config.toml
vocab_size = 8111
norm = "layernorm"
rope_base = 97600.0
init_std_qkv = 0.028
lr_mult_o = 0.948
warmup_steps = 200
decay_fraction = 0.568
MLP neurons of a small language model. Each row is named by its layer, matrix (gate and up: input weights) and neuron, and shows model dimensions 32-223. Each number is 500 + 25 x the weight over its row's rms, rounded and kept within 0 to 999. Numbers have three digits each. A neuron's up and down rows have the sign that makes its largest values positive.
After each neuron's rows, "fires after" lists the tokens most often just before its 100 highest values on Wikipedia text that the model never trained on.

L4.gate450:520512505533516507533502499538505502461537514499516517502493476487488531508500501498505500501547478513473494470480507488478498478495491486489500517477522528548502480473497479505507478525562480517453503487532526498485477527495496502511485466522493524432507484490493485555482531542506467515461512508487533519495476472492554536531473505486535475516505477508442459525490538519529465471482483551502490527474476465533522519519457514471492521488523534463501504470501525506501540528475476533535552523504533470509500497469530469518482480505523475504535542490563510470478487496528523471
L4.up450:574493476544537514506484530472540483498499483534505514472501489493458505522478482502523526484487507516489498484451559454526512495496497500493489493479498508487506485473499491476482496534493492518475493485520537505520525547531504489521503476524497539511550476502500486481478511505501511555442520538491539482528513535498485511523473536545494582469493452482492487542462513460485535516516491512481492524482454488520547519438538486520491545465480501468520479511503462542512522558524453514516488475518492509530522510526477454538506470504475478499516462468516501527472490500518528493
fires after: "A", "B", "U", "I", "R", "C"

L2.gate310:528515496446529493468512475438510493489513498531522525530521525498480530527547548465512504499538551494475481497521523536509500499511509584507495505492507512481505515502462509460532454479506528491494527483475465504502477452523514497485490499521506530509445519488521561478553524480492510512514459500535502493492493510469456483518506425492475478473487516476461487521524539484507482475536515521513519495522489524480503516499529495541467526499538503520487532530478503507467485486509521535488499471497501490493521484509490503520495549469475489494489487502528434530510550484523503535
L2.up310:448491474494508494521495447483511527518461505481484488547506513520505488511497501551497508490437516537510496533507497507528500467449470492511462514498536508473527556512480552488474515528541533526509514457486540505491457517482518482471483482495450507472504525523498507482547502505548472492473477523540475517484495462516487485497517493513512515493504464509459528511493515478498462497483496524482464489507495531489441524476569463511468533517515514549538503464465530493518475500547537501496519467512492529555472507441492513474487527503508479529519504503514526524508519469502500524
fires after: "| ", "—"

L7.gate701:489460556505499520490497520484497499500473439451506521512470532566514534507500538524470512524485471480497544501487538501560518533542471513472513496521516525465525522495512476533499492472461513481523543501535531483504488518500503487520455512472484500519491465498510482473497499453497488476504455504483496481478477540528450472500515546465510443460495521511504479501490497484491520464492531487552495484488505491490538524531515441483496460518534518519508536514529487519478494518528511476472556488478472451523482500503486516509529502474498530543503483511496517486464501514492504486
L7.up701:533478476501485495507555492501504477488505494490519524510473572488493524495547499535474517531475504502475513503493501509502524552504530545502499473505525558481506480503471450523514482510450473532550514530476478478496513530476517500536493508466507478466497475513529475461563509457484468542488488496490546536516503521517520526464485486489477504492525456488488519501493531455458457523485507454529494484494467524480485478482525522519472505481551492496525557514537533500492504529510502527447476465516506478474469462473504496540490501506485472495532489509495501499491541471481484500
fires after: "to ", "Be", "did "

L8.gate342:484495441495522480510466517524525483473508442535495520451514465508546480521462518450547463495523454485491551482539465471482528513476481490552508524527476524553534492548488470487499496508527521479525500506500508503487503524491507511455541462494492522507479504489504528489520507507515479512521527479490555520546476530465528563492547522525486505521498462484524500483522531511517505500485464446518495499501499511482501539482464533482510491518480489483552478468469517472524484488516482495484493471455483515501506506476520514496483487450490493524572501489531486496483524484536512506
L8.up342:475501511483485534478478493489502519500557518467476502490498480492528512498517487500525521491468475535510495480520510528436505527485478490505499457487473480552509503534486483519526487472508532521492501506449484516557537503466486461512508505480529522505478497479500470529524527563472521505520501461478486436483506493505512524514480485443467508476495506522470475499512507511470551490504463523511458497498514499517482497487503497462464458516550539493486510496449499459529472488516505561447534515454492529500513491502490453423467514477476501498473499553482543506462486480510521470
fires after: "=", "is ", "was ", "the "

L2.gate576:485500496467538517498538505501548506493497480479498491515439495513516521420469496483478512494472533508507495471449496537539532475475469519499527536530547465493525503471500503485498508479523501472507490480478484481465505523491487452545464532490487478471507496520454491480538514532469502472496529487511504518551472510488512515500465505456521500459492491516478475489500492482516517518507531521471480482479497481513557498462539473523506487480510526509509495466514478502521506518521525508534535489533477516537530493562503522501495546498496483509486480505457512517465541488531481480
L2.up576:492480527525506495523494508499465503518497478482540515443536503514499479498513492560514574517499475465532500490490484534517538499412492521533503482500523546523515507465499498485510553489533508509500511484476492480496493502517537492455480497531471500494461466548512476496486469500484507474482486503437505454526533509470502485482504513461480518513493525474549528498525514472533482489522500483482511481474482493523464514508511495500517473536495509539477461502494499495463510531511493525478508527465480506519470523480455477471521501463459538488451461509489502528505437488516501519
fires after: "==", "\n\n", "== ", "N"

L5.gate165:482542520477525461467523504537468527497520494525507480532516502441527524475458510488525478513476513510514476475514516484499479509490502501460523493531517516472534504506478478518495495520490532524536495556524538517481483478535498495506510509491478463506499549519505481517445496472484486544472526479505475496513525506529465517488526486462438470483542475504466514510477508531515499526497516543498458477530493488462499527517462510482532499503514508477489518503476504426535497504497489515462509543497513528490550515516549515509460528544498464514491516465487485497502502487485493465
L5.up165:496510513512462501500473478506505487514565510457500538476556464506511486474538538555497512468506494486494483458522486480496504513501457526477483505516467556511498511516503481517451492498458487486489484481491504496492512487507512465466469544495496512483508510509486455500495495453482496506438462511494473535447458507514476501510553473503470473493475540443533527533482487486501489462508538519532460579439496473493481510488509485525502515527501495502459489491484489491533490540489495516510537508508488535463495506450482496495484482503489487462510495468497505507512521575518462493
fires after: "I", "Sy", "RO", "3", "'", "U"

L2.gate332:495484492486429500546491473475513499476514499473510507503527515491511517500488492476494468477526493469488506478511513520480518505491525489467482518542558469497466522524512477438518513500525491517476500502510487498518535531491442485479516503533491484497468517518505485492496462500424454489492477498501459527477526520517532490475455489507482431535503521466483533517523507504501560493498539524467511506473524508458509462459492457495567506488488483539516485509486541493535479489513464483505475542514516493502501525516544511465451516539469462522487486511516518479475506484509501519
L2.up332:515480485520493540451496487497479512478513489521537489462502502494495515527518525505474491516524482468543507520493502489505533486507465513549484520504495441482527515468543509494501486490486510473517457497523471492515495489560467531486464511488482503544524531515452512514509461507460532480467500530547502508510521504508494460472529488501509490527525505483523522487495547522521525487524495514475527445554525434516508469522534507457523491535521483528513536479564490510497437470467514547514493545479495505479496494504543470455509467492523502503493512521499477488521468478516488522
fires after: "the ", "E", "W", "pris"

L7.gate419:529486542541494452488502512488517473526499460499434482525517519485488522543464468518489512516495476484486488483506509540458522451488507486495468525472487496495493511503527492503505496551503504523481524499567497527489443491492536505498492476501510508522516527455510498512496469491478510458472464474525492517441506520570561548509462495515498471473497521523519488540486498491513458487523458528481496478463468531540440513510495541535500474497507507508489522535519493491508546516519426515523524506502510538508447511514536512524515487525543473457529519471515503505498502508485478488
L7.up419:512511437510498498529495494505488529483473477528481462454481497475452489487512471532535502529517456505481475488495460483484530493496540456513521518495503558490486473470489470495503489519486491469476497500506510527510472534504490516495475464466482491493466447481503474491460511530442534495487510466529470515479453544528514525485483510505511474546477484513507513519506466482470511499482459478525478556483506493489504547488510547497529540489512520545517549503496508536529475484529498535535524496507520495521455474514522485514472515476507487544543507465485496490504458468528510490
fires after: "A", "B", "C", "a", "b"

L4.gate147:459507466441499499490542455470537503502498500542489537502485536552483480485499447477475494508495494526498517507463512436489485505480483516478551547494486508477536513518480537477463497499481518515498492486503522513501485542490495516508502541509475460499468507430531445499525488480493454470514522492514540480486505514493535498477513488514490481487494486473507486506505523481491497509462512465464459543496488486507497480512435533496468542459524499509511531508502464489493536485519480537522480488525517485523506489496469508511511506524467487496479475491466501433514538528543500498
L4.up147:535454501500484491471472496494528497510488540495550525473544523472545531494500490520508485481491522483501476499508486511482436483513501500472505507492511523539483460483478492502470506483513483518532508490480486519499526510481506506509514491498487460521454490492480489482489513468507495506534485525500472485506492498448526475511567512476513527513507538524474521475463489510525506465431510530564486499486499500480554501518490487490496513467515491488514497501515465520462532531527549525485508534522477539493567509564494502451479549493535526524490511511480488471501533542525489508
fires after: "|"

L2.gate262:473499519448462488515470534479474500472458465479519510498519465463537475480465483473482508529515512474504461488509489511454521517492495518524511553542473476544472520505510510479453532484518513545506475505505516484516490494539466495514497506499500475483540481550534506469501516501487500529492491506510505522465491499479543486497463552504485469520492505460523472426522499523483504533511505493479507504487493465492517479482489493470513517479493512507456536546497521527543500485464479447507466461531467509536543501474517548506521510475509487511507501504536483521517498439525481490
L2.up262:469504468514486483521499479521524488482490515505470517439506477520458515519507464484487470498534489443507498502541467521530508507554526494465540489504523521474481504519491473449468515520510501509510480504471496504511518450519557501503477472495472502521511518488556528548466462497495483475505496507501514514512501493521491515483470522509489460564434525509536543469505498529545479503492489478484473526471525498477488434463508522471486484518508533460518552553547479509498488493493519500472522519492499492484499476466552477484510499488508477461525455443470467490520489488536482502
fires after: "the ", "s ", "a "

L2.gate493:473463474520495478479472478499478496469516508457483512455474491472505478456476498493549505502513482484485535501499544488510530516496477526463545549565488514566457525494514461504461508446475503466516489511493526509482549515520502488480475492524516522456487494512499482507510497510511467514484488491495474527469501521455522544501537493473557574509500483530499468490533513532478491470503478498517505550488452444489485458505482485491509496501513527509491503529459504490516526527481489531508473501484495519504472490472528499500477509466478499496534507539505509457541528480489468517
L2.up493:462517509499527523497487504502515481501500485514446518543496462494492494522491493485513522514474494535484518488491521491485488479502483518483520508475516536504489490538492498471459489474525491518483563513478501473503527505493497522518498487496543509477487499438518528493498549493496479496499535501535498486533463549477485508487511474540492556487451481532484430551550523481480504473499511509485491558498476509543522537528476503488465526500500494554469502496459492469516526506482481495479443506486488504483482528502512525508550548512516483497508493530507540458479493490521492502
fires after: "is ", "was ", "are ", "years ", "were "

L2.gate95:493474486493503522551521453483521485469544493489492526484514471509492506490507500493477500452520514464460499478518499498464526527488486519462512550542521455471477461515479504453497469506466514509512499505497503530474515501548499495511529547523489487499524556511522530521476483499424513491514488463554502496496530482499526518517481484498518454493494467514500514496488530489546501477552520470483506523539474485497542483460519463485480484500505534537497506577501512519557471529455497502539459498495458492515494488503518474517499461523489439471564512476496503517513527468499500518
L2.up95:536495461499528521523486470536555472488490551479482464495476457497494468477493529489491505506485462499486525474496489480509500470527523518520519509549507478482489503493499488541488485467537557500480481488490499486494484494519509516547548500527474499516490516485515496455470490510505526510504520521490517479445504509511550480514534492430498510549436495490531494509482520512516469476486485503455530526519452502469521502476513522481446495468506510548543508466525522496544499534491500513475534527547497537479488517453492479495524487493531488532497452493526491476508540514481464496
fires after: "the ", "The ", "202"

L2.gate192:487531447499551536489484495513503488522505510510523515485493471494506483498454468461530475509510488505531508461473469544547505523490535535522563506509502517487476479488516495514540510488517527490490478504517517482449457530489534494522501459521504533494535477500453490483530532528469492517468501443502497474524480512474530496497508471523472516479513501508498496520503518528472466505483489515472514484523518497543521517447562444517506504469481500477517475509482459568509542490523468473475523503530467460479542524514504514478549513489480532533474486517516505511553522458517483517
L2.up192:500522501513504523523521504521535504487513508502517460491466487522508426463520501466510544463497503488494515522494478492517504547467483522508518484486483459563523528502535480529462529504512484511509504492494481437475502490525532499505485535530539497500509467498492501548527489456524532485458494504521502503509447451508494496485470543485436491508484450514544516504535532496505553546502530444532475519510482488512513473506506510497530521505474504508474523467532500497501550546487500457528471466526501484500534480489467487505518526485477482513478530499488465546489505499516494506
fires after: "| ", "- ", "==", "\n\n", "is ", "== "

L4.gate525:499502493460509479440496479532507530520463515526501517490484537505448528423513509535509468498457513536464550498505497511510512511482483503519518508507465510484485473525533450490511471511485488505502508468492487519456497487536508489461498510489504498489510525421488435481442507480473484511504523482492479499519511497482512487523532474525523530480507508526504531501482501465478495511482482508485499454463530517531540475520492520544518537502508507511515530489479482511535503525521486469503559492524483509515546539505483476517495491536488503484501474536507457502493488503518464486
L4.up525:488474491506478472496514486528545536481502500488489519514509545465507518457500519495496461497498463475494492501480533503495497512507515481506450505486520503494532465547470502561510512513533513487479499551444499523504488520490490534507505480551477495484474498486542505534541472472504514505493551515506508499529455489511473515485449477519475476479498474524521472517486519477484481515472481484525513561521530451523459542524503512517485478466513438508479510512480502496509491491507483487538510485511532589514486505456518523512487471521483501544505500485494542494519513526507501529
fires after: "|", "| ", "Q", ".", "H"

L2.gate157:524473522495523503521507508487511486468501538496510476523463528511463453555494516497491536525486500465532498494510483488465514526522522544497533521521498477505457456517530491538493525501476498505505470498444509552492522514483540488485519503498516503483492553550517513526487480495485534466490507533516503491545521466506506480469547493473528510520518545522473510535481487487480474541484476464478528509487474482477484472480489544500504466539488554489525528536494505511524484451478517504526456510474527511488475486487503494505487489512519506507545455476484481469499505503500501521
L2.up157:468481510482526485522487481485494453463519526530485495478479521529493486492496505500488507495470512519498501520552436447514511499557459499532474503494531488464486513495529536514461504474497486477509517479453502516467509503482512500500555491475483489555491530517490516543497485513507541494518497520477500490512502530490527512527522536445512517509525541455448484548470466500509504497481489468450517440506497464491491504425516509487448479508520486523518501476499512531494485512497583491541471539530488524510528509481495500504532535473530500509452475525495481503488505504526483540
fires after: "the ", "The ", "== "

L7.gate273:510516493525511563440515481509516493497499541512502508482500479433538492524520456479486492522481479500503484504469503516513504480486532521533504474475474524487474452482474468496520492468521507469484502499487518470530500570456479506518469506520499484491514510478465435483494505515513503482489496501502488475478504530468477504481514523475490507482506503434501516508449488460527476526485464513501492445524505455533507524471443502497477512516481524469487451486480441506512527498490509512486553500497518496522505515508481471476483536499492493548453508509468553542544532484518509526
L7.up273:506498469475504492524513502539513516510465498480528487498468497493478497510503483517479489509517487510588515497509520488504492456487451507539546485519488498477476480542461541543517489463501450464499517490434480490483499506504491470520518510482496516492502446517478477523538489445537461479509516482443491544517551515484509487480500503491516558462510488469461455520495487550492508495513511521479508489511519484486546493497553524487463521476519553482479485499537491527493496512548442521474488495506541489495493535517464537502524506481491577474496488471532498493467536487501459475
fires after: "(", "==", "– ", ", ", "| ", "in "

L2.gate218:507490511542467563522489451518523500517511513523537468505494497488520454422455474496542495485468478558501461521515468505521528528455514601513527495500508479509540489491503497521532503495491443454522522502508479457499469482537477490490475511523509527487469515503434487486509500506496505477485518490495493526536447503501522539524496495551476510491477538481485472519473493494511508467521528502512527485458521483533536545484516487462502507478521504478504491457507506496550549522483510504527526494530483464506516479496464531533529517489483490476474480479500483521505521462492453495
L2.up218:492514500506525491508535464520468529513509468519528511548480509526498539522446508502472516502524459507485484503518485499510509495475540505498503500450482549501563514506503481551486495508488501526517484501497506510493471494485559478455492497503527484447472535509425498527517469515484529500491482548521561520500520491535493493451505506539521499520501516491490494499478552516519509512488488492476526515504460503495516512501499445523521513519456583523522500496550475494477496515491495503458517521498456497486506475492483479494494533489537530457531516479494516506468498517480515529
fires after: "- ", "==", "M", "Silver ", "N", "sq "

L5.gate504:536511462521525549504493511473481467483503500539560520485468497498485451461481511504520519490533531479492483510461509487515517562512510475492520545482511485459501539487459451509540487483503491500458482474481494508491507494511467483510468496471510508509485536485468508484542457498518517518499491477532481512531508474519476474507453521539522448473502488499512451480568495464503491481513518519502516456529480515500513517548542496537527474494463494497540522472458519542486498525511512498455496479466526516548493492513515519505523490500513506502527488519484489504476480475496507497
L5.up504:495522507515468468499491514523474455519554444475499496484519504481491495511515469517532473507477531472480520486516510480518519520514500484482466475510496494476532488494524488503524522502520534461487476552491488535514518478504491529487495456469508538493468526474481474518468495494533511498534534499511526504537506562525504427442450509515523494475504484455487527546543487464467491501490517525503507478500501522492503500483486545452477507513463503508538550529484469545499525463493544537523466519448472475531500457545476455532495497516485499498487496514516500488478476522498488471
fires after: "K", "Fer", "k", "erb", "^{", "Sel"

L4.gate533:557504514503536468499529506527445467495540527510501487485478494526538532492476465473475463491506488524473487544475500501492485470528506489499467498504507495473545454494437520492513506553516522457529542499535482527467528490523513504501472485517513522484504519498489529507539464487511494476462484458486523501518533483492489497546454458492479477472489445488493540520508508474504483475541519526559546492488535506504503498452498492477490495511493462465511513494485491491484474496534483515511508470468528515463488506491565501494513502539481540459520500479481519518465479478495508488
L4.up533:502466500459513492521511528512540504525540519476484480468498503478452509509490479493495484462522469457491501501475571452500481487508513456514534534485492505550482474516499495535528513493474515471473474485453454468518466497506513465521543502492494511497487492482499509507472496502513509511545482480491535540495414502493503565505496494485483487488494492465524549522497462485480535496472499477524515521473528495527544512466438461509484508484443488482523504509507537490484512494477515486519523502510495436502488526539488496513530517530484520502500494537521492534451491516503501491
fires after: "L", "b", "d", "R", "B", "r"

L2.gate422:517505491458533484462540464486477518442545520507498507544484479513502539539512529479462492496500539489472494471481508500494538507512484476509512503469517505495495466513483520483501531466510532513466510514520508447523478497516500535539516565518516503521507498515517506563504543475485503511513496485491490468476498512453517522546498459504465487518477553578477511512479495482473526465495521529460566460555501497523510485499500499541476499490469509524489486506481477536512500504494483497479484519468572483498437480537519471504479495526463520513522480506551467476545551485473494522
L2.up422:507484447504499473524470500507494504489473527509558485500468515509535483473444490549521471524474472508532463517485494519520476453468464527485533509504504465458508532481483522554527483505526510503568505440439494490466500505505550478475510520501507518507458466498450481483494476507546521475452519520494517461473488501508491520528478514498476490487527475483503507495518503512537516523491477507521488547474500530501494494489570517487536515492514484498535509494515514512477493540487508472485497480532511516521507509480480461477459562439513466525513478497524495534446518485525468506
fires after: "| ", "(", "received "

L4.gate623:521466546453491491493473518486448512502508452522542480519490488492498504488490482492492494507491466506515502488483524543519512481517494475483467464526434493498511493493490502462502535540502469513440525539517526535536525534491465462515472521480470481485543496490455496501474457496480491499491456462462533457502464540478473518486478518514500513488513497465499505530532480511532483520468549552503492528501482480491497480496518462482527502519549486507501514536491499538510500494506485550488494471472510493447503489543515510545509479532496468516508507522496485488470475540478483491
L4.up623:482485488528474485484520461493427527500498478471484505531500499527479506518483503468468502547495488503499489475500489462479492482520534505520551496494473492535477495501511543499527538508546513490524524512534490505509521490537494487548529535506512515508504559475461464534501497513476456514484501505478514527504445515520489568544541520448500532538517517482535502487537507510507497456509503521494478527488508534517495511490461562509481528535477507473460490492473463517520502502487490567540502507514499464494504544554535476463517488490513468468503499515458476537507488502477503469
fires after: "c", "b", "Gr", "C", "le", "-"

L2.gate349:452453485501477470442508484507494483516506478491500527522477560480511507477512506578513492475450488506509489480507513512505523502542456527457510499481475501504479523515509489513478496500469539501463512574474522485463566488489494519512465503501506521493503485532531492505484527494503527481505492491480519494461524533483488502485535497502510532496506508513530509477467465518505528473479461495478500533534451470449504472536486448488484512486510486535456503499500465515446466519497523451529524487471547467458526498489469502475473532528477532513473488544514488455522520545438514522
L2.up349:527521495478487537527479480471516455473493545500478518477551472511510517482519524506495531487542494481511502512468479502512501492517505490483481494536471524488549495543547512462541431478472541503490529507513476525492512501492483523467503500503538445537486509463489507466516500486508463459523465493538495499481466509484504518507531457501476484491439515505472505512481521483489500459512468513488508492471455468494508483522526512476486475476508471539481523476522506506518514475525483457474466519468493533522493496478512489512501480522498532472458476492483491514489462485502489488
fires after: "to ", "not ", "would ", "for ", "was "

L2.gate6:541475505488507548503500484507491525508509463531502509545486530483460509418472459464517494522461452532516487487503479524484493472495527520512493491485508472506532513545501548545518540497512504475465522522513494472544497531503480473530460512454506540467493463494490487511507543457506531523454534486508492486537492510534472532526510500487510521505510508487460524485441461523490529495476487533495512478506528449470531480491476501490507458469530472484496513464487460481517512500476525488529535473508488446469531495514501499525545510468515504523481539531522493527489543524468473553
L2.up6:500464470548508546508489472514560540508503465509505500492505487501551439512487513490482532472495491482514519543516471491529506492503516482498495514523470477453513503492511493482519490470471483461504447474530510465553505491511486481467431517512505540484554510488464520497516513529494492467503461512515509535480503527469496505471489554502464513523480507489479505515538516486503481476507480507489515510448460465528517527558463452472528498516448512496497476466509569473543476504495519458510512505490508497548488485489479492488524479472465524500499498495521525502540481523524489540
fires after: "==", "== ", "- ", "\n\n", "| "

L5.gate454:497517491508506509502469480450487526513549518492470507479489492493491492493523512506498534523496531452512459479497447468486523481515478499506517487538492537481530482485476487522474472524546462517486514504475523510480520496484499470508481490526485499534512498492507494499529480535489521522548484513508523495478513493515543500545503428484479527523479522501494471541469481521538531512491483483500502489479501437466499478488524504505474469511519517516497560527513501490473503471493479493466481522485507436535555473503523508499448459487516505549490464531485472556474509485525454564
L5.up454:488499461510519514528479521495515450496497501531475502486494488523503482531482487467503442477500507464522502518449470503541515519517507495486505513511485509478507495507475445503535466501497501508490516535449507520430492517465456516502491522560520536513479524508481506524489467508506499495468496478543518533536513443477490516491475516491503472547499474515484512502471514478456470505544507506539480509510486467492468510472440465490541532531464529482550496552509473512485480523509504536525496508526525510484505452478518549526463510526477547482501439500524506509490470483483488497
fires after: ":", "Con", "Gu", "con", "at ", "+"

L5.gate385:536472539510499495454501475464482510501491482496509500503527495524511473517504459473508520548549519444510506489483486463495466455537511488514499489493523525521540479498440464493524504497498531508443496521507462521524481522491482517502524464506491485507475490533539492467535434516520493476493521457479517504463474484490501557512509539519492477558483487477476470524494498467482487468516485547508491500492495480522500550518537516517540508532560471505515510474535504499478530498520500528472499522436525504521441500484485511549551472515502501531519492553546471531506501491478557529
L5.up385:528505488461482469516496513527516531481471491514506488475494494482499446499480474487503518492500486493471499508544507485494477473477512498511534494533483490497487461478522525516491502551495462478487484526462556490512516496534509487493521475503472461501427519474542488520525479499479517514532498469479491553531488534515509508524501451491546503533501490494510539550517503487537523520519530506525518473489491547512512508463445496497509501544458511526492484469491536527519490495534515521535529513514479514504471499560472494524497502468445513516521551486436471521507517533488498540
fires after: "B", "b", "A", "gr", "St"

L5.gate146:515450510514465512506529513482480526508501479486547489535489483463531475496469483547474485512520544528413487486515513549517521507515497488517490468513514507520505500505467456477480521504510497442514504491521536498518487500535466487500480477501506523513509527500507468479502522465502523470483486509482512506516500539447486496511487476482492522529559454486547507505527489529504478534503482493486526505495487534449503513501479520484495523487505542500507488444466514490511545524468493475454541553493469473480488542501515494538525432530480489474504507480519478508545514514520504500
L5.up146:487470537498528493553501512491492453493476516512487502520497459487505514459448467545459474497533503520503488492522484542462512555506473497525451539511493532498459487487506484510454510515523500492516468508498476499496524535473563474461492529485471501490537527496486514475491497468467526517509497506460501534489485497528498468490448472518482454485489531467539522535498540487470488516484517512480523487486499502515525537548464486459497501469471465511512478460496506484506492554502514517499538495529504513539507522488525486540519504520531481487506560497525515521476505465519489505
fires after: "′", "I", "O", "'", "K", "U"

L5.gate175:494506513540521498517477511481480544486487444473518541474436503462523519501490516556470480528569519468530494483496484511509454503525465489520546506465468462426497547487470465521487496531483464560471529504516543493480508500507508492472529525476503506505500490482480512509476515520496483486479508458503499498548511504506489502495472520514481486494487510531538539518477475483480468484518507504495495528465511504463508528499508479486499472483507490503551468511480520501470504512503494514486501516441503494507499520531518548474508468447523526474546495508555487429530485502544495501
L5.up175:503492526501469500498485528504463559514533486457538467522464483537511490452488513497463491475475463486431523515488456522527512544447519480479504498546468466486503489501546480486502532514476546527490531507499490488546455488543470527484489484454488458517498475521496520515552515462480502518511482483508512510500522489491511507474463480512495477504478512459527469506529509492485484529475492490506486493500492418521490487546477475519479503444495537521498476459507529517512503501493511504467517493507489489534506470477507528496550469514549495512503471524471473513512491483520493520
fires after: "g", "G", "k", "K", "n", "h"

L2.gate172:490464461517498491497498489512551513507509490469516483474519480439502500508530504453472515518521524468504522507523503512518530517512491545514535512515479473476490513430469495470490510503488545458507514510508499518500507530531508497484491515536501509521486545547519520540491449527477502476515467469545532481496478525519512497474526478504547490559462510530504514490497491555506467507506487498481496506521492445496528491487484519466487470491477493509507528528510506537526504484474505526474504569466500496480486491527559506489474493524538503470514472485516425465580489464538464514
L2.up172:461522504492478501483508518542457487507538511517500491488549484474512509500495484499481499522516491533482527531527463490528505504491503494503505445536528458469505526492484475511491496511461475516503491476472508466460525477504498518477490516522499490514471505462516474536496505512513467499469538483493480504487473483536467482508515518500531502508496529509513497495520511528471526470484429494512479471553495478481458445559486515524493489516504504488472416499499537504491495547524532544483488549496520465483500494510449480479480508482506519549497474551500507483508496476495522515
fires after: "the ", "The ", "par"

L2.gate180:493508498483518534524514520507532510447489519499524463513519485500474514498503460473527561519520477489514503527522481508519482467489468513501494480498468471501518481511528504587473508518461463475509463486474490506472524490537482514459512482525499509518498485520455513508474486498468477453551466448563519482469497519477502475539546513530512500504498546490510539497475503513548505521533488470478517498517505510466519471508492496481495522506468510463515541491522478538525472510466520501511524536468492520514483469501455513481470490500519541503495460478476463504533502524527468493
L2.up180:514482476501482513521530490510525492508505520478514491506546522509499512492501488527490525434474528477495482504493443508506478473485478498496489488512488490524483466519470483491502427490503545540509471549537542515487486479478511519539541491535562465561495472461522507495517511510499501479504461506495477505489477494502495475495509548434481500493454502465519490487496519495523501530531497517529479449541472452509470528481515491516533550519553531526529476500532533513472511492471511508502470519525502523495494528508456504473476476503509472500461470452496525462491460477493493502
fires after: "the ", "Mon", "The "

L2.gate42:493489483529510492520507529496495492502503508505512517491555510501491445500512506530478504499521530506507480513482460455503524507514491528507500476502505485539436498520444481526454476497484510489488455479515488521456497514481498497505548480515512494523472501486523540468502447498470469480524517501480482518440475481511510468509480532504512509493504506554490495496528539514503536513537527479499449524555507532510495498508473508480521494540466542477493511486504496515512505451512476526512491481474505535574493476527517508444483488492491531453490437445476503513526485428492471519
L2.up42:550499474453486514519485470532475514519520490506527472462496532536474502469498473463487484538533468459480517497505457500507519510531512505501481450498509503521470545533487499467515472491486516505467461467481537498503566507487579500503525484446473519498465499496515500531516504481492512515507502547534510500482519493500487493500525536503501494471515510543513505480492528512480482519526481535532495471515520514465495487475492496465475487528515549497522506478499452474514431498518542469493522532533520473481486493548495487458464458487542510545534502438507469480503513491498522494
fires after: "the ", "Rock", "his ", "The ", "S", "an "

L8.gate290:517476492516479532467480528496473538493504477496522496495457437550491522457435489541504516482510465469484487502613496500514511525494478497537475456492536487527512484548506484540527493523503491508452486464531509542500483489517535443485483477522481531509516512512505475492470498521501510475484517500534503506497506477474462490485496512469537480480506517465566538503514506480476470550495526506457522510493503510473523535516481537520500496527502495491520481515501515508512524500491507515439465455486529509457491501540482519492503520514485509519514515526501463460534461498567496505
L8.up290:522520498487448496509501564506466519495530477494580546501473504458513504487490483544545480495503529503485467538481513505541502521462488478515470510479484481487459464498507519484504487486519511539526532487504490500531499471543490476510502453428524491526477508549514500526540499470463458485485480509539494502496491450493474492496516493512494482461490465477516492526429507514492491500503493514432496496490507450503519492510530476515442532492485479487468495519535496518520522503513503446555502518484521527490461542485510512501534513549506511492512468520535487475501482478534512511
fires after: "H", "h", "′", "Q", "F", "W"

L8.gate614:537485496498506537513483483500535481479523509534506481490514433528556532452497512500500500483513442502438493529474503489510503464536503470509474501531496483518505484515476499508469472515510499484557513496527527484532516487515502544490491499552533490539479475460485447469491533458478530536475513499490473517486463531518483515472531498523501473459475498525522543515511520536541508491496481534508511491515496509517511476505470510502501511451532442493465535522500508533493519508477454522478456491463495527485500509515486464531508498508471460520507543496497559515518510478487467507
L8.up614:482503494473509476516492499486528487547559489486516465482433506502546494518461539511470465504459488505544468522465505486506520519494527489484533520538493492541540539480481526530521476533548502501563482513481464525514497508523508545463513528487524493477478497457480527513480491505503469515505542521493493517518478495473511526510463468533464496470490476495523476457487534511460496530515529505518466510519514471469499473532518483468467511497568473462461515513484503474496506492469470525460482510500486503524520489498484514535480469478482500474490500455490525508514538493514536489
fires after: "|", "| ", "No"